config.yaml
hidden_size: 640
num_attention_heads: 15
num_key_value_heads: 15
intermediate_size: 1728
vocab_size: 23769
hidden_act: "swiglu"
norm_eps: 1e-05
qk_norm: false
init_std_o: 0.00456
learning_rate: 0.000747
warmup_steps: 259
schedule: "wsd"
final_lr_fraction: 0.02
batch_tokens: 131072
doc_mask: true
MLP neurons of a small language model. Each row is named by its layer, matrix (gate and up: input weights) and neuron, and shows model dimensions 293-356. Each number is 50 + 10 x the weight over its row's rms, rounded and kept within 0 to 99. A neuron's up and down rows have the sign that makes its largest values positive.
After each neuron's rows is what it responds to, as a language model described it from the Wikipedia text at the highest values.

L5.gate1541:56 58 61 38 50 46 42 48 34 50 30 54 51 44 57 30 53 48 42 57 54 54 61 56 59 61 58 58 57 50 59 37 32 43 31 75 75 42 59 54 45 44 41 58 39 41 62 48 43 44 59 55 55 55 59 49 68 39 44 64 46 37 48 60
L5.up1541:55 42 58 51 41 49 27 54 51 47 47 39 47 44 68 26 28 51 48 53 44 53 59 58 40 56 48 48 38 51 55 44 29 47 44 52 52 44 44 53 60 49 50 60 52 35 64 50 50 38 42 62 61 41 59 37 56 66 41 54 48 42 52 54
Description: Hedging adverbs and word endings. Adverbs and word-final pieces just after a subject or is/was, before the main predicate, such as certain-ly, are often, currently, likely to be.

L5.gate476:41 52 50 39 55 52 49 58 41 57 43 41 51 49 58 44 61 47 66 49 53 61 42 63 39 48 55 55 51 68 37 54 57 58 43 48 56 57 36 47 45 40 52 51 51 69 47 57 42 70 62 35 23 52 42 62 53 44 50 47 51 61 66 25
L5.up476:47 37 60 48 47 60 66 31 47 58 46 53 36 45 41 39 51 53 40 43 37 50 61 57 59 27 43 47 37 41 51 43 62 45 49 61 56 27 56 60 58 51 52 30 57 56 30 53 46 57 53 62 53 43 36 31 38 47 55 62 41 59 50 55
Description: Anaphoric that/this, year digits. Demonstrative that or this pointing back to an earlier time or thing (during that period, later that night), plus the leading 2 of years after month names.

L3.gate1328:32 44 35 33 59 57 39 62 63 44 74 63 39 47 57 49 38 55 43 67 50 52 54 42 59 43 41 43 59 57 49 34 54 40 48 39 56 63 49 53 56 44 44 63 52 60 66 56 48 46 41 58 53 42 56 57 46 51 65 39 62 50 49 48
L3.up1328:58 43 27 37 70 49 46 68 55 42 47 49 50 36 51 77 50 50 44 55 38 51 35 48 44 52 73 19 40 68 32 45 49 51 58 42 67 41 55 44 53 40 46 55 55 52 52 37 42 56 52 49 47 54 57 46 62 35 54 64 47 53 50 64
Description: Motion toward destinations. Prepositions and motion verbs that point to a destination or place, such as across, towards, moving to, through to the, plus scattered word pieces inside place and proper names.

L3.gate702:39 51 41 33 64 56 61 52 55 58 60 57 45 39 50 55 55 59 61 40 49 47 42 53 43 56 53 49 66 41 39 49 43 52 66 62 57 45 52 75 70 49 46 41 53 41 43 42 52 50 49 48 41 60 55 43 48 37 25 53 37 48 66 44
L3.up702:41 42 66 52 52 63 48 42 62 55 48 45 45 70 64 46 46 53 57 40 60 59 44 45 57 63 36 45 61 33 34 32 41 44 44 43 53 38 56 55 58 52 52 63 59 51 54 36 49 69 70 49 70 54 52 56 62 56 58 45 32 37 50 48
Description: Opening quotes and prefixes. Opening single or curly quote marks before a quoted name or term (‘Rich. Beard’, 'stars', d'honneur), plus word-initial prefixes like un-, non-, counter- and table pipes.

L4.gate175:63 54 51 41 45 46 51 31 50 44 49 55 49 41 59 43 57 55 54 64 57 42 49 44 38 36 55 58 35 43 58 76 51 42 45 41 45 48 40 56 44 51 52 55 65 68 48 55 47 59 36 59 41 57 51 56 58 25 70 57 51 39 43 70
L4.up175:49 56 59 50 51 53 61 58 58 47 53 62 44 61 38 44 51 32 59 38 48 65 56 54 58 53 54 53 61 71 36 52 55 55 49 61 35 74 71 25 42 45 48 44 33 55 53 49 38 59 63 51 51 38 55 64 50 61 65 41 56 39 39 31
Description: Wiki markup and structure tokens. Mostly closing === of subsection headings (Theatre===), numeric table cells, year ranges like 1846–1911, and parentheses opening before capitals, e.g. (L)evin.

L5.gate1139:49 50 39 48 55 59 53 62 30 31 53 54 63 44 33 44 49 45 56 32 57 38 50 64 51 42 52 58 62 47 41 68 57 43 45 46 68 57 60 45 46 52 46 71 61 39 74 58 39 54 49 45 51 52 33 55 41 46 45 58 53 55 51 61
L5.up1139:54 44 52 50 34 53 56 55 66 52 61 27 35 37 64 58 35 77 52 60 59 59 40 55 62 45 47 52 55 32 48 65 50 44 51 53 55 47 42 61 67 51 43 46 47 64 58 40 41 41 39 50 63 52 42 34 66 45 37 62 60 65 48 50
Description: Section heading closers. Closing ==, ===, or ==== markers ending Wikipedia section headings such as ==Government==, ===Cast===, == Origin ==, plus a few mid-name pieces (Church·ill, At·ene·o).

L5.gate48:56 33 39 53 48 41 50 65 41 56 57 39 49 58 54 39 43 78 69 44 48 50 45 48 49 36 43 55 56 42 42 41 57 52 63 64 63 48 51 45 43 66 37 43 48 57 53 39 46 58 53 60 57 34 54 64 52 56 49 76 47 37 48 45
L5.up48:56 47 37 43 54 40 60 59 49 55 63 59 58 45 54 51 58 52 55 59 68 52 51 60 36 36 37 45 45 49 39 65 44 60 55 37 51 54 43 58 67 40 60 42 43 73 58 41 41 59 44 39 53 49 48 39 53 47 54 73 37 54 59 49
Description: List final conjunction. The conjunction or comma that closes a list ("and", "or", ", and"), plus commas between items, e.g. "mollusks, and", "weather or".

L4.gate1251:55 48 51 55 57 50 56 41 49 56 36 39 50 50 68 42 61 67 59 64 40 54 45 47 45 38 42 45 46 66 50 51 42 49 61 37 55 58 36 30 64 60 40 57 55 43 48 54 58 58 46 71 50 76 58 42 48 50 44 62 70 56 51 58
L4.up1251:34 46 53 52 66 35 43 50 52 56 62 41 55 71 57 41 51 55 79 43 47 52 44 46 43 41 41 60 48 51 43 70 69 44 59 49 34 58 56 45 54 44 42 42 63 39 43 46 58 71 52 47 56 67 29 44 49 54 41 51 54 37 56 63
Description: Name-interrupting punctuation. Mainly closing quotes or brackets after a nickname or maiden name, before the surname (Dave "Devilfish" Ulliott); weaker: table cells preceding names.

L3.gate778:47 46 40 58 62 46 46 42 40 38 43 61 49 57 49 45 45 57 66 48 36 43 49 52 76 43 61 64 56 44 50 54 51 33 57 53 66 50 44 39 60 43 38 39 71 39 57 51 33 44 61 52 42 55 29 41 48 50 59 49 56 39 44 45
L3.up778:50 59 49 52 54 46 57 52 55 34 61 56 45 27 42 51 56 30 54 60 49 25 64 47 45 55 46 50 66 35 52 53 33 47 69 58 51 50 50 54 52 47 45 54 68 68 56 26 54 41 45 39 55 46 70 43 54 53 52 50 37 44 49 60
Description: Closing heading markers. Closing == or === markers that end a wiki section heading, such as ===Notable alumni===, == Legislative history ==; occasionally numbers inside headings or table cells.

L5.gate722:37 43 49 43 46 47 54 50 41 43 26 52 52 48 55 33 69 48 47 51 42 55 44 45 49 43 56 49 57 35 44 22 58 49 67 63 66 31 47 42 47 49 36 47 50 41 35 62 52 45 51 48 48 61 47 51 42 37 66 51 53 50 39 61
L5.up722:54 39 60 55 54 50 48 41 49 46 53 54 44 57 38 58 50 56 60 47 42 49 68 71 65 53 48 37 44 61 50 57 57 72 30 62 37 51 46 50 42 51 67 51 41 56 67 60 43 52 60 44 42 49 50 44 63 55 73 68 49 73 51 47
Description: Closing delimiters of spans. Closing quotation marks after nicknames in names (Tony "Duke" Evers, "Devilfish") and quoted titles; also closing parentheses, table pipes, and word-final pieces.

L3.gate177:52 47 34 27 39 55 44 48 56 47 67 59 35 48 63 45 60 26 50 62 54 54 33 64 71 40 43 59 49 54 53 53 46 52 37 37 58 54 65 39 53 51 46 46 44 54 48 79 22 54 60 50 46 36 59 35 51 50 46 46 60 35 44 63
L3.up177:42 52 49 44 63 34 30 47 54 40 59 34 41 41 57 44 44 65 37 51 56 47 49 53 61 60 58 48 44 68 37 53 64 61 41 47 49 56 35 60 61 48 43 53 75 66 45 66 59 57 50 49 62 68 35 43 46 58 57 43 65 66 77 54
Description: Junctions between name parts. Seams joining two parts: hyphen or en-dash compound names (Bethune–Cookman, Boyd-Carpenter), linking words like from, to, and, and paragraph breaks before headings.

L5.gate86:58 61 30 49 43 26 60 56 52 52 57 61 43 53 36 48 59 68 47 61 32 49 42 42 37 52 43 61 54 66 47 61 68 48 61 51 61 27 50 44 53 53 47 42 48 31 44 47 62 64 49 46 35 59 52 36 60 49 57 61 52 53 41 57
L5.up86:58 46 68 41 45 36 48 49 47 32 38 61 57 53 45 55 43 48 42 23 60 37 45 60 61 65 56 71 49 57 56 42 55 65 57 41 38 61 55 39 63 48 42 51 60 58 50 49 67 54 58 36 54 50 65 48 45 54 43 45 37 64 49 63
Description: Mid-word continuation pieces. Second word pieces inside names and words, often after an initial L/l or Al (l-an-terns, Al-an, L-w-ów) or a hyphen (Douglas-Home, Austria-Hungary).

L3.gate516:43 41 55 45 46 54 38 43 40 42 55 46 35 44 26 49 43 47 32 59 48 39 51 47 54 67 52 82 53 43 48 45 37 71 48 50 60 56 51 39 33 37 48 75 50 49 65 47 59 51 37 42 58 29 45 51 66 34 63 56 43 44 67 44
L3.up516:57 62 50 56 46 48 48 31 49 61 36 45 35 59 49 64 55 53 44 42 59 59 52 41 38 45 53 73 55 61 60 49 53 57 62 58 45 65 57 50 33 13 63 73 30 66 47 41 54 46 47 39 54 38 61 52 57 48 30 48 40 58 55 70
Description: Coordinating "and" joins. Mostly " and" linking two nouns in a noun phrase or heading, as in arts and sciences, choir and organ; also comma splits and table-cell gaps.

L3.gate838:43 61 58 56 55 50 44 56 49 52 46 53 51 51 44 52 62 46 58 48 66 49 39 55 56 55 48 61 48 64 59 54 66 47 28 55 62 17 58 52 45 33 42 34 61 33 48 52 61 57 54 49 48 58 40 40 62 43 62 48 50 64 51 70
L3.up838:50 59 62 55 39 35 61 62 51 58 31 63 45 42 69 62 58 62 46 41 39 62 56 54 47 56 62 47 51 57 25 42 62 51 45 46 54 50 42 45 61 35 43 62 83 62 26 52 58 51 55 44 67 55 35 45 54 58 46 39 52 45 59 55
Description: Time-reference anaphora "that". Fires on "that" pointing back to an earlier time, event or place in narrative prose (after that, at that point, during that period); also month names and career-stage words like debut, end of his.

L5.gate452:75 43 44 50 51 43 41 42 52 57 41 59 57 55 63 28 45 55 44 59 55 63 48 54 62 36 51 40 37 37 22 55 48 51 73 36 70 42 45 54 59 42 38 62 55 72 35 48 36 64 47 46 35 50 30 56 46 63 38 36 32 58 59 52
L5.up452:57 46 48 47 64 45 45 52 48 49 54 55 49 59 61 34 48 54 40 62 54 50 52 46 42 53 50 48 54 72 48 63 60 47 55 44 50 49 63 42 41 47 50 38 56 46 55 41 42 43 50 57 31 56 58 45 54 54 30 42 47 48 57 30
Description: Place-name hierarchy connectors. Tokens right after a place name that lead to a larger region, such as the comma before a country, in the, County, or a table cell break.

L4.gate700:45 53 43 48 46 52 61 47 55 50 45 54 30 53 74 60 32 37 34 58 50 38 49 40 36 60 43 47 42 60 46 52 64 39 41 56 64 56 57 47 52 52 57 52 51 39 28 41 56 44 39 60 45 52 55 45 34 65 56 59 45 47 38 51
L4.up700:31 56 51 42 44 44 64 46 51 71 58 46 42 40 58 59 65 58 54 59 61 50 46 48 45 45 42 46 45 50 30 68 57 42 29 54 63 35 56 51 42 32 48 43 55 42 42 42 48 34 45 76 49 52 55 56 51 47 46 41 69 46 49 42
Description: Prepositional that/which. Mostly that or which right after a preposition, pointing back to an earlier noun, as in from which, at that point, since that time; a few miscellaneous nouns also fire.

L4.gate1134:44 64 49 39 38 46 31 47 48 37 29 55 42 56 44 47 60 43 52 77 44 58 43 58 33 51 53 66 32 54 58 48 55 32 50 56 46 58 53 40 51 52 46 50 62 59 45 47 46 59 26 52 65 50 46 62 69 53 55 73 40 55 48 71
L4.up1134:45 47 46 54 62 58 51 47 64 32 38 43 47 49 35 52 37 42 53 58 38 62 57 55 46 50 51 62 40 60 46 44 51 56 56 63 45 57 41 42 71 38 41 52 56 57 69 45 50 65 52 38 67 37 73 61 47 40 49 49 30 53 38 60
Description: Passive verb chain filler. Words between a form of be (was, are, is, can be) and the coming participle or predicate, e.g. eventually, later, made, subsequently, ever.

L4.gate788:78 50 37 22 38 53 45 52 51 65 56 47 40 50 40 45 38 50 44 39 61 39 54 50 40 50 52 33 46 48 44 36 57 46 36 31 55 49 49 51 47 40 55 49 52 46 48 57 41 62 57 46 35 51 64 55 52 43 44 47 61 58 62 67
L4.up788:55 40 62 48 44 49 22 51 69 54 43 47 51 44 53 55 60 64 54 46 60 62 47 41 40 59 41 43 51 58 48 55 43 59 60 41 52 38 60 49 37 34 45 70 45 53 47 32 48 54 46 61 61 65 60 52 42 57 45 50 50 61 45 47
Description: List item onsets. Word or number tokens opening a new item after a comma or table bar, such as industrial, Don(ny), exhibitions, and coordinate seconds; weaker cases are scattered mid-sentence nouns.

L4.gate770:66 42 44 49 61 29 54 53 46 56 58 60 49 64 40 36 41 69 38 41 47 42 40 48 47 48 52 44 57 45 48 61 31 60 35 42 59 51 52 53 31 55 49 55 38 56 46 41 46 66 40 47 46 48 43 45 51 42 39 61 44 69 54 62
L4.up770:40 53 50 56 46 66 52 45 31 54 36 45 42 44 33 54 63 33 45 47 54 46 36 46 49 47 58 62 61 44 50 39 61 50 32 56 49 48 44 56 50 62 37 47 51 58 38 60 45 73 48 44 40 50 49 65 37 53 43 48 51 62 67 53
Description: Mid-word name fragments. Word pieces inside compound or foreign proper names, especially the capital letter after a hyphen or dash, e.g. Trek–Segafredo, Wu-Tang, Chopra.